Weights of a small GPT-style language model, trained from scratch on English Wikipedia.
Architecture: rotary positions, no biases in attention or MLP, untied embeddings, normalized queries and keys, capped logits.
Training: a variant of Muon for these matrices, 1119M tokens, 4269 steps.
MLP neurons of a small language model. Each row is named by its layer, matrix (gate and up: input weights) and neuron, and shows model dimensions 0-63. Each number is 128 + 24 x the weight over its row's rms, rounded and kept within 0 to 255. A neuron's up and down rows have the sign that makes its largest values positive.
A block is one neuron, or neurons of one layer that tend to fire together. Before each block is what it responds to, as a language model described it from the Wikipedia text at the highest values.

Responds to: Media and institution names
L6.gate379 [145 178  86 170 136 123 127 148 128  96 123  94  89 151 106 162 175  90 109 134 145 118 137 152 101 111 163 148 112 135 126 129 132 114 112 107 186 123 147 136 115 139 145  83 160 169  90 122 169 113 140 107 124 161 114  95 133 137 111 154 156 140 117 123]
L6.up379 [157 132 147 104 161 128 156 176  89 109 140 156 114 131 143 188  92 141 110 107 131 136 116 106  94 143 146 117 148 102  99  98 124 160  95 136 103 159 188  98  70 128 104  95 126 161 111 129  91 150 134 150 167 128 132 116 139 145 129 140 103 112 124 115]
L6.gate531 [ 77  84 122 125 115 118 115 155 143  91 104 135  84 121 105 129 156 153 151 151 109 107 141 148 114 142 130 132 124 108 143 136 126 122 156 140 124 148 133 163 132 139 130 106 137 138 135 118 129 126 109 134 123 126 137 144  99 121 172 157 150 121 100 104]
L6.up531 [158 113 109 195 135  94 112 105 125 152 131 158 150 109 150 133 120 170 131 125  78 146 167 134 178 148 112 153 112 166  85  79 124 149 123  76 132 116 177 156 133 147 160 139 170 179 150 124 144 122  92 163 139 163 157 133 127 103 100  98 140 140 168 128]
L6.gate907 [130 178 135  76 124 162 153 167 113 128 140  89 116 138 165 114 145 140 138 148 169  98 117  66 113  82 154 108 134 100 134 153 114 164 129 101 120 141 175  66 161 117  87 176 134 132 120 122 100 128 131 112 134 130 130 164 103 124 103 151 138 142 141 126]
L6.up907 [125 167 106 118 103 126 122 138 147 143 176 123 121 143 150 132 125 145 141 123 128  94 109 161 153 130 141 160 119 123 119 128 136 141 149  96 119 156 107 143 103 141  89 119 114  86 106 124 153 168 130  96  79 136 140 163  93 115 132 176 133 162 134 126]
L6.gate1092 [154  89 117 149  96 109 155 140 124 137 119 120 162 121 138 144 149 119 121 121 172 158  75 118 149 135 177  93 143 117 118 157 146 187 119 137 129 103 120 106 129 140 141 156 147 116  96 122 125  77 155 131 150 151 143 137 111 127 141 102 171 109 149  73]
L6.up1092 [168 114 167 174 103 167 124 152 116 142 109 136 168 161  98  88 148  93  97 136 122 142 126 123 108 130 131 105 162  80 141 140  99 158 129 147 119 113 122 168 150 121 123 142 100 105 132 133  87 104  86 119 110 145 108 128 135 117 149 149 170 127  92 137]
L6.gate1102 [138  81  96 166 113 138 172  77 118 132 114 138 139 141 145 125 117 160 147 116 155 123 147 131 148 100 118 150 133 120 121 140 137 128 102 146  87 168 143 124 117 151 117 104 155 116 122  72 116 164 138 150 126 134 156 125 133  72 156 125 114 133 146 108]
L6.up1102 [101 132 100 105 146 144 102 132 133 136  78 142 132 102 145 172 119 110 109  80 165 159  96  81 151 162 153 145 117  74  84 143  88 137 165 112 147 108 129 133 169 120 124 147 130 118 153 108  81 132 131 147 113  94 135 134 201 121 123 121 117  84  95  74]
L6.gate1505 [128 130 121 138 144 123  85 100 150 113 144 215  95 132 182 148 140 151 136 130 106 115 145 158 173 165  82 108 171  92 141  92  96  88 108  95 106 128 168 138 119 133 116 131 156 129  90 129 132 142 103 138 126 135 100 138 129 127 107 145 146 148 162 124]
L6.up1505 [146 133 142 127 126  99 130 113 124 115  89 176 108 138 148 136 108 153 133 112 143 116 154 127 148 122 137 143 132 141 161 119 118  97  70  73 123 153 123 100 154 173 145 133 114 123 114 127 106 132 102 122  96 140 154 158 135 114 155 121 107 154 131  89]
L6.gate1654 [122 190 160  78 132 149 120 139 106  84 175 124 132 110 128  86 111 138 141 128 120 110 124 164 171  75  87 135 120 151 115  74 140 103 126 163 111  77 174 143 113 113 101 105 127 156 115 103 126 146 115 167  79 147 106 139 171 115 136 147 165 129 160 134]
L6.up1654 [129 179 150 128 145 113 137 148 135 105 119 152 150 117 145 141  86 123 148 138 143 141 150 126 118 148 132 116 160 134 149 141 166 137 179 109  93 157 140  99 165 139  82 134 151  91 140 126  96 123 118 105 154 132  80  94 129  97 155 139 104 117 137 142]
L6.gate1703 [110  71 125  93 131 140 133 106 158  98 163 145 121 150 160 129 149 142 145 137 126  94  88 108 155 107 136  96 127 121 132  81 127 133 163 114 153 110 135 157 121 157 128 159 119 134 102  89 111 120 173 148 151 149 161  95 166 131 156 147 139 128  71  97]
L6.up1703 [120 115 102 126  92  95 157 122 111  93  99  98 151 115 126 123 172 135  72  86 173 135 170 106 126 160 153  77 164 109 118  78 117 135 110 116 142  83  98 101 119 164 114 154 100 125 158 148  98 148 156  92  91 145 141 104 108 148 159 134 124 147 120 145]

Responds to: Head noun completion
L5.gate2013 [145 163 121 110  78 143 157 162 116 142 127 142 119 177  99 112 125 128 141 158 174 109 145 142 116  93 175  85 152 135 154  99 176 114 143 117 143 108 103 130 120 142  92 137 177 157 125 161  95 160 104 130 106  78 107 150 135 102 157 164 130  98 109 137]
L5.up2013 [119 121  96 117 108 151 158 109 114 132 114 159 120 181 133 110 161 157 114 133 115 144 138 107 147 105 103 129 138 122  83 136 114 133 109  65 134 126  75 134 191 145 144 132 140 101  57 174 107 141 111  99 133 121  91 132 106 144 134 136 120 131 117 141]

Responds to: Lead-sentence copula
L2.gate190 [166 128 156 162 127 104 112 154 124 107 157 171 153 144 122 127 157  87 153 123  99  72 103 168  72 102 155 137 116 123 135 156 144 121 120 111 165 146 140 121 117 105 120 116  87 109 105  93 142 123 122 143 117 165 161 147 110 167 146 120 161 123 118 171]
L2.up190 [133 143 120 195 143 133 111 119 117 149 115 141 153 140 124 159 183 115 151 103 106  95 154 160 132 148 127  72 105 104 171 114 145 157 144 139 137 103 158 112 137 139 162  67 143 135 141 155 106  92  80 152 114 143  98 153 144 116 127  91 118 119 136 118]
L2.gate340 [151 137 137  90 177 157 125 148 150 185 119 155 139 170 115 122 158 142 125 117  97 133 115 107 135 108 125 147 101 130 140 112 158 137 187 110 149  99  91 137  87 163 177 135 141 132 119 130 109 135 114 141 123 136 164 141 127 103 128 129 128 131 156 153]
L2.up340 [177 151 119 133  82 140 116 128 123 137  80 137 140 109 132 170  97 126 132 154 140 104 164 100 106 110 130 162 173 104 144 118 130 160 150 121 139 151 152 109 168 164 132 114 127 128  97 107 153 107 129 103 132 115  73  99 148 160 133 140 121 148 114 122]
L2.gate580 [114 125 115 136 111 135 108 148  94 140 105 108 114 125  65 134 136  95 121 104 103 149 140 125  94 157 145 127 107 147 122 141 122 118 151 140 106 148  97  60 129 123 137 137 148  98 151 118 144 175 109 158 103 174 105 102 168 115 130  92 139 153 112  93]
L2.up580 [155 134 105 104 107 175 106 114 157 126 106 115 164 118 133  91 132 142 125  96 146 152 101 120 136 124 121 125 131 129 140 147 160 113 151 145 141 127  93  84 129 135 168 130 127 117 132 122 144 129 118 137 140 117 115 119 139 146 104 115 177 150 145 110]
L2.gate846 [105 135 112 119 137 174 153 116 121 101 117 144 124 134  76 120 172 122 170 137 122 124 117 101  84 137 148 121 125  81 145 112 142 137 138 110 118 102 178 138 115 167 123  78 148 117 111 104 107 109 143 100 102 142 105  77 106  91 129 156 151 179 148 104]
L2.up846 [152 107 131 131 105 139 126 157  96 103 139 151 166 130 134  92 194  89 125  99  84 117 151 123 101 134 106 112  97 112 115 109 101 113 117 152  93 124 123  94  82 153 150 139 154 140 137  73 130 105 125  87 169 140  72 101 135 124 166 130 128 129 133 141]
L2.gate1193 [157 154 113 104  91 151 136 120 148 152 121 189 158 123 101 143 151 159 145 115 147 135 174 102 139 150 119 105 110 166  90 115 144 156 149 137 119 164 112 166 103 120 117 147  82 147 168 140 135 103 125 163 124 107 145 122 116 112 135 161 213 137 158 122]
L2.up1193 [134 167 132 140 111 139  59 116 118 155  84 157 115 189 128 159 160 145 123 155 120 113 139 144 126 146 184 134 139 109 171 124 136 122  76 117 105 157 129 121 121 130 106 130 153 141 197 134 154 139 115 156 135 104 102  92  96 121 128 152 172 132 136 137]
L2.gate1201 [160 188 160 135 125 126 139  80 114 123 117 148  86 135 123 153 140 130 143 140 129  46 145 144 134 144 120  96 153 134 123 124 115 125 155 178 155  78 126 145  85 155 110 151 116 109 144 153 117 137 169 160 103 139 144 131 117 138 111 120 133 170 113 133]
L2.up1201 [164 100 127 130 120 110  98 110 114  56 118 120 111 106 175 193  83 142  38  92 170 150  79 157  86 166 126 106 102 124 157 159 121 115 150 122 134 109 106  92 147 118 141 131 145 132 122 140 118 128 152 139 115 118 129 133 122 152 133 142 112 164 151 116]
L2.gate1956 [136 153 117 108 108 159 166 115 140 113 109 145 146 121 107 143 137 151 145 109 129 101 152 117 123 108 144 113 123 182 111 148 129 155 142 160 143 132 122 109  74 103 131 137  97 118 121 174 147 124 104 159 162 116  94 123  99 141 152 134 145  93 158  97]
L2.up1956 [139 126 128 119  96 161 107 140 113 129  96 145 128 129 122 165 103 157 116  91 140 104 118  98 138 129 195 103 173 126 105 125  98 123 137 145 131 171 153 118 105 133  80 129 114 123 115 135 136 128  97 149 122 122 111 120 118 140 126 148 139 112 151 165]
L2.gate1996 [170 140 168 132 139 121 140 126 194 163 171 103 130 178 102  92 174 119 137 136 130  93 125 147 141 110 152 131 120 128 126 121 108 123 132 123 164 133 129  89 148 121 119  84 132 138 145 103 127 115  69 106  92  73 125 175 141 102 111 140  97 135 168 144]
L2.up1996 [110 123 134 155 123 107 144 126 152 134 153  89 129 152 139 142 142 105 100 112 162 125 128 130 150 114 132 140 121 130 125 165 126 140 117 102 165 141 119 107 133 119 122 113  98 155 155 122 175 114 132 100 141 122 136  93 106 105  84 175 118 133 122 137]

Responds to: Copula after article subject
L6.gate433 [133  92 129 181 118 166 112 141 105 138  82 141 160 102 123  94 183 118 120 137 127 100  59 137 133 115 159  85 112 156 112 123  77 198 110 144 133 168 175 122 130 137 106 156 110 128  94 117  84 103 160 123 131 150 145  99 158 107  88 132 124 103 133 136]
L6.up433 [140 146 112 135 118 103 112 140 103 120 160 116 145 137 102 119 134 158 125 149 142 110 123  86 145 111 105 139 146 121  84  98 144 154 126 109 145 120  97 169 149 121 156 116 113 128 143  94  99 101 123 146 132 123 107 131 158 103 143  92 143 127 120 136]
L6.gate489 [118 106 177 124  98  85 131  97 105 107 142 106 115 154 107  85 104  83 148 149 138  83 160 131 136 123 116 112 101 131 132 115 160 153 134 109 138 159 144 126 132  90  82 144 178 106  96 124 105 107 162 147 101 105 147 174 135  83 188 138  88 150 142 105]
L6.up489 [100 106 136 127 132 140 114 101 156 126 133 149 158 160 120 145 152 158  84 179 150 170 150 139 134 109 138 106 114 109 117 115 130  85 110 107 136  97 167 162 112 100 115 136 170 106 115 136 149 108 135 135 106 102 118 137 142 141 139 116 132 138 127 126]
L6.gate902 [121 133 167  89 105  99 139 130 127 178 165 111 119 120  73 108 133 120 166  98 129 106 133 117  94 110 135 141 151 117 189 103 109 143 128 172 168 181 155 173 129 132 118  79 124 113 127 161 108 120 183  86  98 149  99  91 123 150 149 144 104 118 169 131]
L6.up902 [140 154 103 102 154 148 151 151 181 121 115 159 171 164 129 122 108 139 161 134 170  83 142 135 127 157 110 111 128  87 133  98 138 132 105 140 107 131  72 117 110 129 125  81 155  76 135 124  95 108 114 114 147 119  78 102 166 126 182 135 117 121 122 119]
L6.gate981 [166 124 120  81 134 115  77 134 116 127 158 141 151 117 126 121 136  90 142 172 136 109 172 125 146 133 145 157 141 149 155  94 117 125 116 147 104  97 125 136 158  96 168 168 123 145 125 184 137  89 129 125 114 171 155 117  78 141 110 102 145 135 102 127]
L6.up981 [127 142 143  98 108 100 122 125 115 120 162 150 134 181 106 139 143 104 132 102 123 124 172 136 122  96 178 143 152 127 194 126 113 134 143 153 113 109 108 128 153 172 165 175 103 145  96 130 133 127 101 134 136 130 161 169 151 111 168 124 121 138 134  64]
L6.gate986 [123 127 100 126 127  87 110 130 140  98 123 146 121 146  85  46 110 137 116  95 170 133 134 136 169 142 109  99 133 151 145 115 108 145 102 115 142 103 129 140 154 148  87 138  99 141 114 134 144 126 115  78 149 161 144 139 109  90 123 129 188 128 113 130]
L6.up986 [113 110 137 120 161 123 154 132 136 159 160 123 119 131 155 131 146 133 140 131  86 114 130 154 111 110 164 129 126 130 127 103 113 143 136 157 134 116 143 126 137 161 115 120 156 125 166 123 142  95 184 139  98 144 110  79 125 104 125 119 143 138  82 149]
L6.gate1068 [143 124 122 117 159 129 149 128 154 103 142 127 174 114 118 136 128 132 114 113 156 118 117 105 145 112 169  99 141 116 136 117 113 137 169 116 153 153 129 113 102  87 128 172  74 124 139 139 130  77  71 126 167 110 133 158 121  89 172 182 148 110 102 131]
L6.up1068 [135 146 147 123 116 112  98 144 144 136 140 160  59 122 111 115 155 155 125 101 110 129  78 116 116 113 124 109 111 146 185 118 137 138 135 149 121 181 107 118 138 154 110 116 115 135 177 116 136 141 126  90 154 188 140 119 128 112 146 118  91 123  80 171]
L6.gate1621 [149 116  66 139 127  92 131 130 126 140 143 186 106 173 128 118 120  92 107 141  74 148 104 125 135  94 110 146 150 117 100 123 108 113 115 142 162 155 138 119 140 138 103 142 137 119 131 115 121 124 152 144 114 108 171 135 120 117 108 173  85  89  88  93]
L6.up1621 [186 145  72 107 166 150 111 135 170 150 110 155 168 114 119  87 113 109 134 131 140 109 106 146 128 150 145 128 128 191  96 105 116 139  86 118 125 150 151 139 111 122 124 120  67 144 142 105 109 164 111 158 104  55 176 128 142 142 102 111 160 109 154 133]
L6.gate1649 [140 148 111 101 104 169 140 145 182  95 128 131 151 131 133 148 135 132 157  94 100 125 108 161 164 138 118 143 142 141 142 164 123 136 125  71 133 109 135 134 130 164  84 143 109 153 102 102 105  94 120 130 140 135 116 109 122 141 127 188 171 110  71 101]
L6.up1649 [137 142 160 121 126 146  94  92 135 184 139 135 127 109  89 151 119 141 130 117 162 155 118 124 163 104 113 184 116 112 134  99 144 138 125 146 127 121 127 102 150 144 125 153  96 158 144 123 116 131 135 128 118 170 112 124 107 192 147 128 122 116 126 160]

Responds to: Clause-opening time phrase end
L5.gate1938 [119 115 124 133 130 171 127 120 152 112 186 108 153 181 181 165 174 102 166 133 134 159 143  89 183 160 120 106 137 128  93 128 176 112 106 126 166 101 137 118 121 115 113  98 152  74 159  67 103 151 142 165 110 111 142 113 117 104 117 172 164 125 159 126]
L5.up1938 [112 145 105  93 122 102  89 115 113 101 148 128  92 151  92  90 152 134 132 121 147 104 159 119 166 110 134 116 152 107 129 120 165 130 163 130 112 143 135 138 124 133 126 142 148 129 121  97  95 113 114  92 116 138 143 156 137 118 143 131 120 102 127 130]

Responds to: Article-opening copula verb
L5.gate1673 [179 167 101 119 116 114 115 162 156 130 107 117 162  92 117 108 140 143 149 103 129  97 163  88 153 127 122 161  83 159 165 115 108 135 156 103 107 151 172 126 129 165 141 148 143  89  85 158 133 163 155 154 117 113 111 117 114 115 149 117 125 140 126 154]
L5.up1673 [146 127 118 135 132 125 135 142 150 160 153 163 122 125 152  97 141 192 159 124 133  92 168 127 143 148 167 183 103 110 127 141 123 145 118 128 121 107 155 119 139 168 114 148 136 143 143 101 152 138 180 148 134 148 111  88 123 112 122 140  95 128 116 137]

Responds to: Token after a date
L2.gate40 [130 113 165 147 132 126 161 146 181  83 152 152 124 109 106 153 132 148 111 154  88 104 141 143  93 141 143 108 130 165 170  67 129 162 122 191 103 118 104  95 125 148 121 155 125 137  99  96 166 136 111 130 105 135 110 110 128 157 100  77 138 128 128 139]
L2.up40 [102 176 174  99 146 101 121 129 121 110  93 145 167 120 138 122 135 132 126 121 141 149 147 147 106 108 104 128  91 119 149 115 118 128 151 127 143 167 120 135 110  99 151  96 141  95 141 134 138 143 121 113 108 117 140 123  93 117 146 121  97 144 133 115]
L2.gate133 [136 145 136 158 144 126 112 100 151 116 135  99 104 158  75 122 144 133  94 128 133  95 111 154 129 102 104 144  82 116 124 134 172 146 104 126 103  86 122 128 127 103 127 143 115 105 119 136  84 117 150 106 143 127 133 114 135 131 123 185 113 158 109  70]
L2.up133 [157 158 133 134 123 122  87 116 110 118  97 112 127 123 148 142 100 112  99 141 143 114 113 128 142 155 112 106  68 145 109 119  88 135 109 156  86 123  79 159 151 116 129 130 134 125 122 133 144 117 133 165 164 116  71 120 121 162 104 141  92 144 112  99]
L2.gate140 [ 93  94 128 119 122 129  91 161 137 116 124 130 132 147 114 185  94 140  71 144 117 152 130 164 134 120 126 175 134 157  94 120 170 104 133 142 112 132 138 127 111 149 134 147 117  98 121 142  82 186 119 142 120 135 126 121 120 146 132 105 109 157 111  88]
L2.up140 [113 109 116 108 133 133  94  99 134 110 136 139 155 123 141 118 109 169 118 114 109 114 130 139 136 134 117 152 148 136 125 142 172 117 107 136  99 162 120 119 152  95 186 134 120 114 143 101 122 155 189 145 126 126  63 195 129 164 142  83 121 185 152 117]
L2.gate401 [112 156 137 142 133  78 152 123  89 105 120  88 128 157 129 170  86 102  78 139 149  87 185 142 161 126 103 118 111 136 174 119 156 170 161 130 172 117  97 114 100 151 154 123 150 118 123 149 132 144 112 112 138 173 122 107 103 164 130 107 127 116 165 110]
L2.up401 [140 193 125 174 112 120 147 138 111 140 108 119 106 165 101 157 137 115 136  92 130  92 103 152 117 142 156 145 122 162 141 127 140 135 128 113 163  67 138 141  80 151 133 121 126 153 122 108 109 124 152 161 136 157 144 114 137 136  78 158 118 159 181 119]
L2.gate509 [ 96 136 152 145 135 111 150 162 184 151 168 110 155 115 109 118 144  71  98  82 145 148 136 166 169 107 108 131 112 127 130 143 139 138 165  92 142 131 100 172 113  87 109 147 142 127 117  87 148 125 143 137 191 121 158 147 113 127  84 103 104 115 102  95]
L2.up509 [166  86 132 186 104 122 128 117 126 181 136 116 160 120  84 100 155  63 106 143  93 156 140 109 132 124 165 159 150 140 172 109 174 135 111 119 125 151  93 139 146 135 142 136 134 131  88 108 120  80 115 110  99 159 155 140 125 118 139 146 115 143 160  90]
L2.gate790 [ 92 136 125 139 132 101 141  88 155 111  96 131 130 140 131 130  98 176 118 144 109 156 135 115 144 169  71 133 136 125 149 155 135 164 153 121 136 118 108 115 155 152 117 131 143 156 149 134 117 107  96 111 119 167 137  84 140 149 108 128  90 135 135 126]
L2.up790 [171 141  92 114 107 132 108 154  84 179 165 155 170 113  92 110 117 163 126 126 118 157 134 164 146 109 151 125  99 129 116 136 123  92 142 158 105 152  96 119  94 113 100 143 137 157 168 107 115 129 152 147 105 121 109 130 145 116 105 127 110 136 101 161]
L2.gate1298 [139 124 160 141 183 115  99 155  78 125 148 116 102 124 131 137 146 104 112 148 141  78  90 107 144 104 109 118 151 134 143 115 164  82 131 124 126  95 152 125 122 122 157 152 137  98 150 113 104 165 146 117 127 100 106 134 109 163 104 133 140 119 154 133]
L2.up1298 [109 112 115 133 129 144 139 110  88 135  98 128 152 154 130 125 126 117  98 167 154  75 115 115 145 134 148 113 130 106 141 113 156 134 119 138 141 131  89  95 174 110 124 168 124 121 109 108 109 154 194 148 124 102 121 110 165 113  91 148 151 112 118 133]
L2.gate1699 [142 153 154 114 138  99  90  88 125  78  72 136 154 146 136 135 119 145 118 136 116 142 168 109 143  87 118 160 110 143 110 109 118 109 130 109 119 105 148 131 130 123 111 109  89  97 142 137 133 180 119 165 166 132 124 127 104 156 115 111  87 110 116 110]
L2.up1699 [ 80 167 133 151 146  94 117 129 119 110  96 121 126  58 118 154 134 131  89 122 114 136 117 136 113 119 126 120 160 120 106 108 151 122 131 131 130 148 170  80 148 113  96 173 161 139  88 141 130 182  89 108 121 118 116 103 166 157 123  96 129 134 102 129]

Responds to: Compound head nouns
L2.gate235 [102 122 111 126 128 145 131  97 163 129 178 120 124 171 128 145 111 123 129 138 126 147 103 119 149 145 101 106 171 111 109 114 131 120  95 169 110 143 178 130 179 100 125 137 154 145 143 171 133 144 119 108 125 143 161 133 147  99 124 129 123  88 130 157]
L2.up235 [119  97 135 126  96  90 156 114 126 122 163 127 125 112 110 147 110 119 165 121 173 116 122 159 144 135 114 116 109 146 138 108 174 124 115 128  79 134 104  85 157 134 121 124 144 156 136 130 125 137 115 133 130 131 138 106 130 156  90 140 130 122 109 190]
L2.gate1007 [141 136 129 148 131 140 122 138 110 145 155 147  99 131 129 139 142 115 154 146 121  72  95  94 105 132 108 132 114 109 149 111 133  97 129  87 152 125 109  78  77 153 172 129 101 133 115 130 136 110 109 133 155 131 128 148 114 114 142 121 102  73 135  94]
L2.up1007 [145  99 152 121 122 146 106 130 122 106 137 137 121 136 144 129 160 119 138 134 104 144 124 135 102 176 155  92 112 153 175 129 112 141  94 161 164 151 127 101 148 172 128 133  97  99 141 110 146 126 110 144 126 112 109 160 155 105 119 129 162 134 151 115]
L2.gate1081 [101 158 114 168 112 122 142 114 128  98 164 139  88 109 122 160 152  85 118 142 111 144 123 112  79 143 128 116  78 130 117 142 105 156 119 127 135 163 130 137 147 145  92 146 118 150 131 120 132 130 112 161 100  83 133 123 163 108 128 119 126 142 158  70]
L2.up1081 [133 155 110 158 132 111 139 120 103 126 169 112 168 125 147 174 113 144 135 114 142  87 142 141 147 136 108  97  95 132 133 119 163 109  93 161 111 149 114 127 170 122 102 145 157 120 124 106 150 137 156 142 113 128 158 149  94 132 142 141 133 104 149 111]
L2.gate1236 [133 124 115 136 145 105 142 145 101  93 123 180 116 140 100 140 151 126 158 152 127 129 163 181 140 138 122 121 139 121 129 171 118  71  76  91  92 147  95 103 133 151 161 124 110  92 100 129 129 115  96 137 119 126 100 109 108  96 143 152  99 180 114 150]
L2.up1236 [138 131 104 154 129 141 131 141  75 111 141 149 133 127 102 131 131 100 180 106 117 113 153 129 192 155  72 146 117 131 140 105 112  92  70 100  98 141 121  80 141 135 115 124 142 122  85 153 137 109 121 127 112 123 125 138 146  89 130 175  87 109 115 153]
L2.gate1689 [125 140 116 159 148 192 172 126 164 125 157 127  65 129  99 124 131 142 146 127 128 132 116 125 132 162  67 110 109 117 115 129 123 146 110 121  91 160 122 116 142 162 138 143 113 111 162  97  95 155 128 163 134 105 132 137 119 154 133 160 116 116  96 137]
L2.up1689 [150 134 130 107 112 158 151 130 127 137 195 107  90 115 138 116 118 168 100 145 107 120 130 124 144 159  98 129 146 161 152 117 123 123 128 144  97 186 123  94 115 141 152 139  98  96 139 166  98 132 134 144 118 111 121 128 146 138 119 162  99 121  83 143]
L2.gate1771 [157 108 156 124 103 124  74 123 152 128 159 157 120 201  90 138 145 189 111  92 105  97 170  97 131 141 189 121 116 129 111 100 169 145 109 111 132 122 137 145 137  98 121 108 119 124 122 135 149 135 113 147 100 144  97 166 123 103 107 112 107 134 129 119]
L2.up1771 [188 127 167  97  85 140  63 128 124 114 146 136 115 143 105 163 133 132 128 142 120 106 146 156 137 150 143 130 127 148 117 154 144 124 107 131 115 147  70 114 105  47 130 105 104 135  91 146 126  89 152 120 129  89 153 182 154 129 118 135 101 144 115 143]
L2.gate2013 [124 113 137 106 128 175  89 120 124  98 125 137 121 109 132 108 148 125 111 151 152 132  62  91 127 154  57 120 125 175 113  87 159 148 110 170 123 118 157 143 141 137 144 156 164 108 120 130 116 118 108 103 131  82 122 117 144 114  97 114 120 121 152 122]
L2.up2013 [137 132 173 128 125 112 135 117 118 138 109 135 124  78 179 130 137 174 112 184 131 108 144 100 125 123  90 137  96 117 105 132 165 150 118  98  63 138 137  66 126 159 129 102 132 141  96 122 100 128  94  83 124 131 108 124 136  85  70 114  97 105 139  84]
L2.gate2017 [108 116 127 150 139  96 144 173 147 103 129 122 136 116 122 131  95 134 136 111 156  90 105 135 126 149 125 131  86  90 142 118 138 107  94 142 120 163 129 122 122  95 128 113 113 142 133 153 158 139 144 111 121 120 101 113 132 131 125 125 100 130 134 134]
L2.up2017 [143 108 112 149 116 163 104 104 134 140 109 141 111 163 118 116 140 159 131 120 111 124  99 101 183 112  86 121 125 142 131 115 153 127 154 118  91 114 128 121 164  86 106 158 161 182 172 153 149 146  58 109 161 156 151 169  94 109 150 131 122 149 153 171]

Responds to: Gendered person references
L6.gate239 [108  93 154 155 172 117 120 143  83  95 168 100 123 125 153 108 127 111 141 161 121 162 146 132 136 119 136 145 138 147 133 142 188 147  94 149 131 150 165 124 119 161 137 152 119 140  97 122 106 139 124 149 132 127 144 153 155 111 142 111  94 135 123 140]
L6.up239 [158 125 144 121 137 134  86 124 119  97 138 138 139 135 137 111 166 102 132 117 121 109 119 128 131 128 131 112 128 133 140 150 133 137 130 112  84  92 126 111 122 136 140  95 170 141 124 153  92  93 155  86 116 130 139 148 189 128 149 113 156  97 125  78]
L6.gate328 [104 145 143 146  89 141 134 113 141  98 127 173  81 142 105 128 155 118 143 145 106 115 123 116 114 122  80 131 119 111 128 193 146  94 108 109 103 101 135 139 160 142 139 185 161 170 157 113 147 175 154 109 126 148 219 142  97 130 126 151 165 150 113 183]
L6.up328 [110 102 171 114 132 133 104 146 123 133 127 166 105  92 124 139 115 159 121 118 123 119 135  92 130 115  96 113  93 108 112 109 118 131 143 143 102 102 118 178 134 109  79 102 129 130 181 111 141  86 115 123 101 130 108 134 150 100 162 159 130 147  84  90]
L6.gate388 [134 161 162 136 137 106 170 122 116 100 118 105 150 112 123 115 149 155 138 164 141 133 138 123 148  67 115  96 150 124 113 114 118 137 143 138 138 104 117  85 105 157 137 137  79  94 153 100 154 156 108 121 169 142 123  91 120 120 121 126 118 151 115 112]
L6.up388 [151 152 136  99 104 143 119 172 106 154 129 110  97 142 112 162  85 161 155 112  92 135 104 122 124 119 108 122 145 136 128 150 121 151  76 108 108 114 152 105 141  72 128 159 168 155 133  93 165 146 119 169 136 101 141 116 100  95 133 147 149 140 138 147]
L6.gate596 [137 140 152 169 108 147 109 115 164 161 137 155 100 101  99 154 118 116 137  97 133 120 129 119 170 118 121 136 131 156 137 119 161 136 138 116  64 111 136 135 128 115 156 177 134 123 139 101 109 135 125 144 110 177  91 139 155 162 110 122 127 131 135 142]
L6.up596 [ 85 146 137 133 129 113 131  67 129 149 123 162  93 117 102 121 124 132 124 151 110 119 132 101 138 116 128 123 129 145 112 108 102 134 113 107  90 100 143 126 135 114 163 138 112 129 127 171 101 124 138 149 143 109 132  93  93 116 151 113 133  73 144 118]
L6.gate699 [120 106 109 129 161 123 113  99 116 144 124  77 156 125 130 131 149 119 127 135 131 135 131 153 136 132 126 119 109 125 133  99 122 181 136 132 117 126 107 123 137 134 179 125 148 141 137 164 195 114 194 200 123 125 122 132 118  66 157 139 139 137 107 111]
L6.up699 [127 156 111 117 127 101  96 137 153 130 147 118  94 129 121 142 169 134 149 143 114 174 126 129 121 147 127 105 129 165 137 102 185 139 138  98 149 139 100 113  94 151 117 111 176 125 150 127 135 114 128 154  58 157 135 152 149  77  92 127 156  83 128 129]
L6.gate909 [122 178 133 129 139 154 114 114 120 117 164 117  86  98 125 156 142 110 137 144 146 118 120 110 135 132  92  93 169 131 129 145 142 127 116 106 149 151  85 126 123 138 154  90 129 149 135 107 136 118 164 147 129 152 138 125 109 148  85 133 139 147 137 156]
L6.up909 [125  70 147 135 114 101 122 101  92 109 131 141 104 121  99 143 122 123 126 139 143 123 114 108 124  88 123 110 133 136 149 122 115 161 165 156 103 140 144 122 126 148 146 117 122 156 123 144 147  89 115 157 127 184 136 131 108 159 129 157 144 123 144 163]
L6.gate995 [105 115 162 102 101 103 121  98 167 141 123  89 127 119  65 179 128 129 120 143 141 177 154 160 135 143 141 118 161 140 131 141 112  79  75 139 131 124 129 146 128 132 107 117  66 153  96 158 164  90 136 134 115 119  97 124 129 140 120 157  79 115 106 122]
L6.up995 [147 129 144 140 118 142 109 148 142 151 147 130 107 127 110  76 140 176  99 157 142 163 118 127  96 160 107 113 122 101  91 113  72 109 103 116 131 178 136  99  97 125 107 152  90 130 126 133  78 121  84 128 133 120  57 119 120  90 117 144 115 131 169 114]
L6.gate1152 [ 97 147 120 122 105 141 138 142 126 109  92 110 115 141 122  78 132 151  97 130 143 144 149 109 175  87 127 135  90 129 126 104 127 137 142  90 105 143 136 124 122 150 116 120 106 148 173 135 121 111 124 146 101 129 176 165 176 109 181 136 169 119 113 100]
L6.up1152 [123 140 135 150 127 115 112 134  96 126 114 135 157 154 141 121 115 157 139 117 153 116 139 118 118 123 150  65  96 146 101 134 120 118 124 130 106 155 129 138 126 139 154 105 104 112 184 132 133 106 103  92 107 128 125 127 129 114 159 119 125 159 153  85]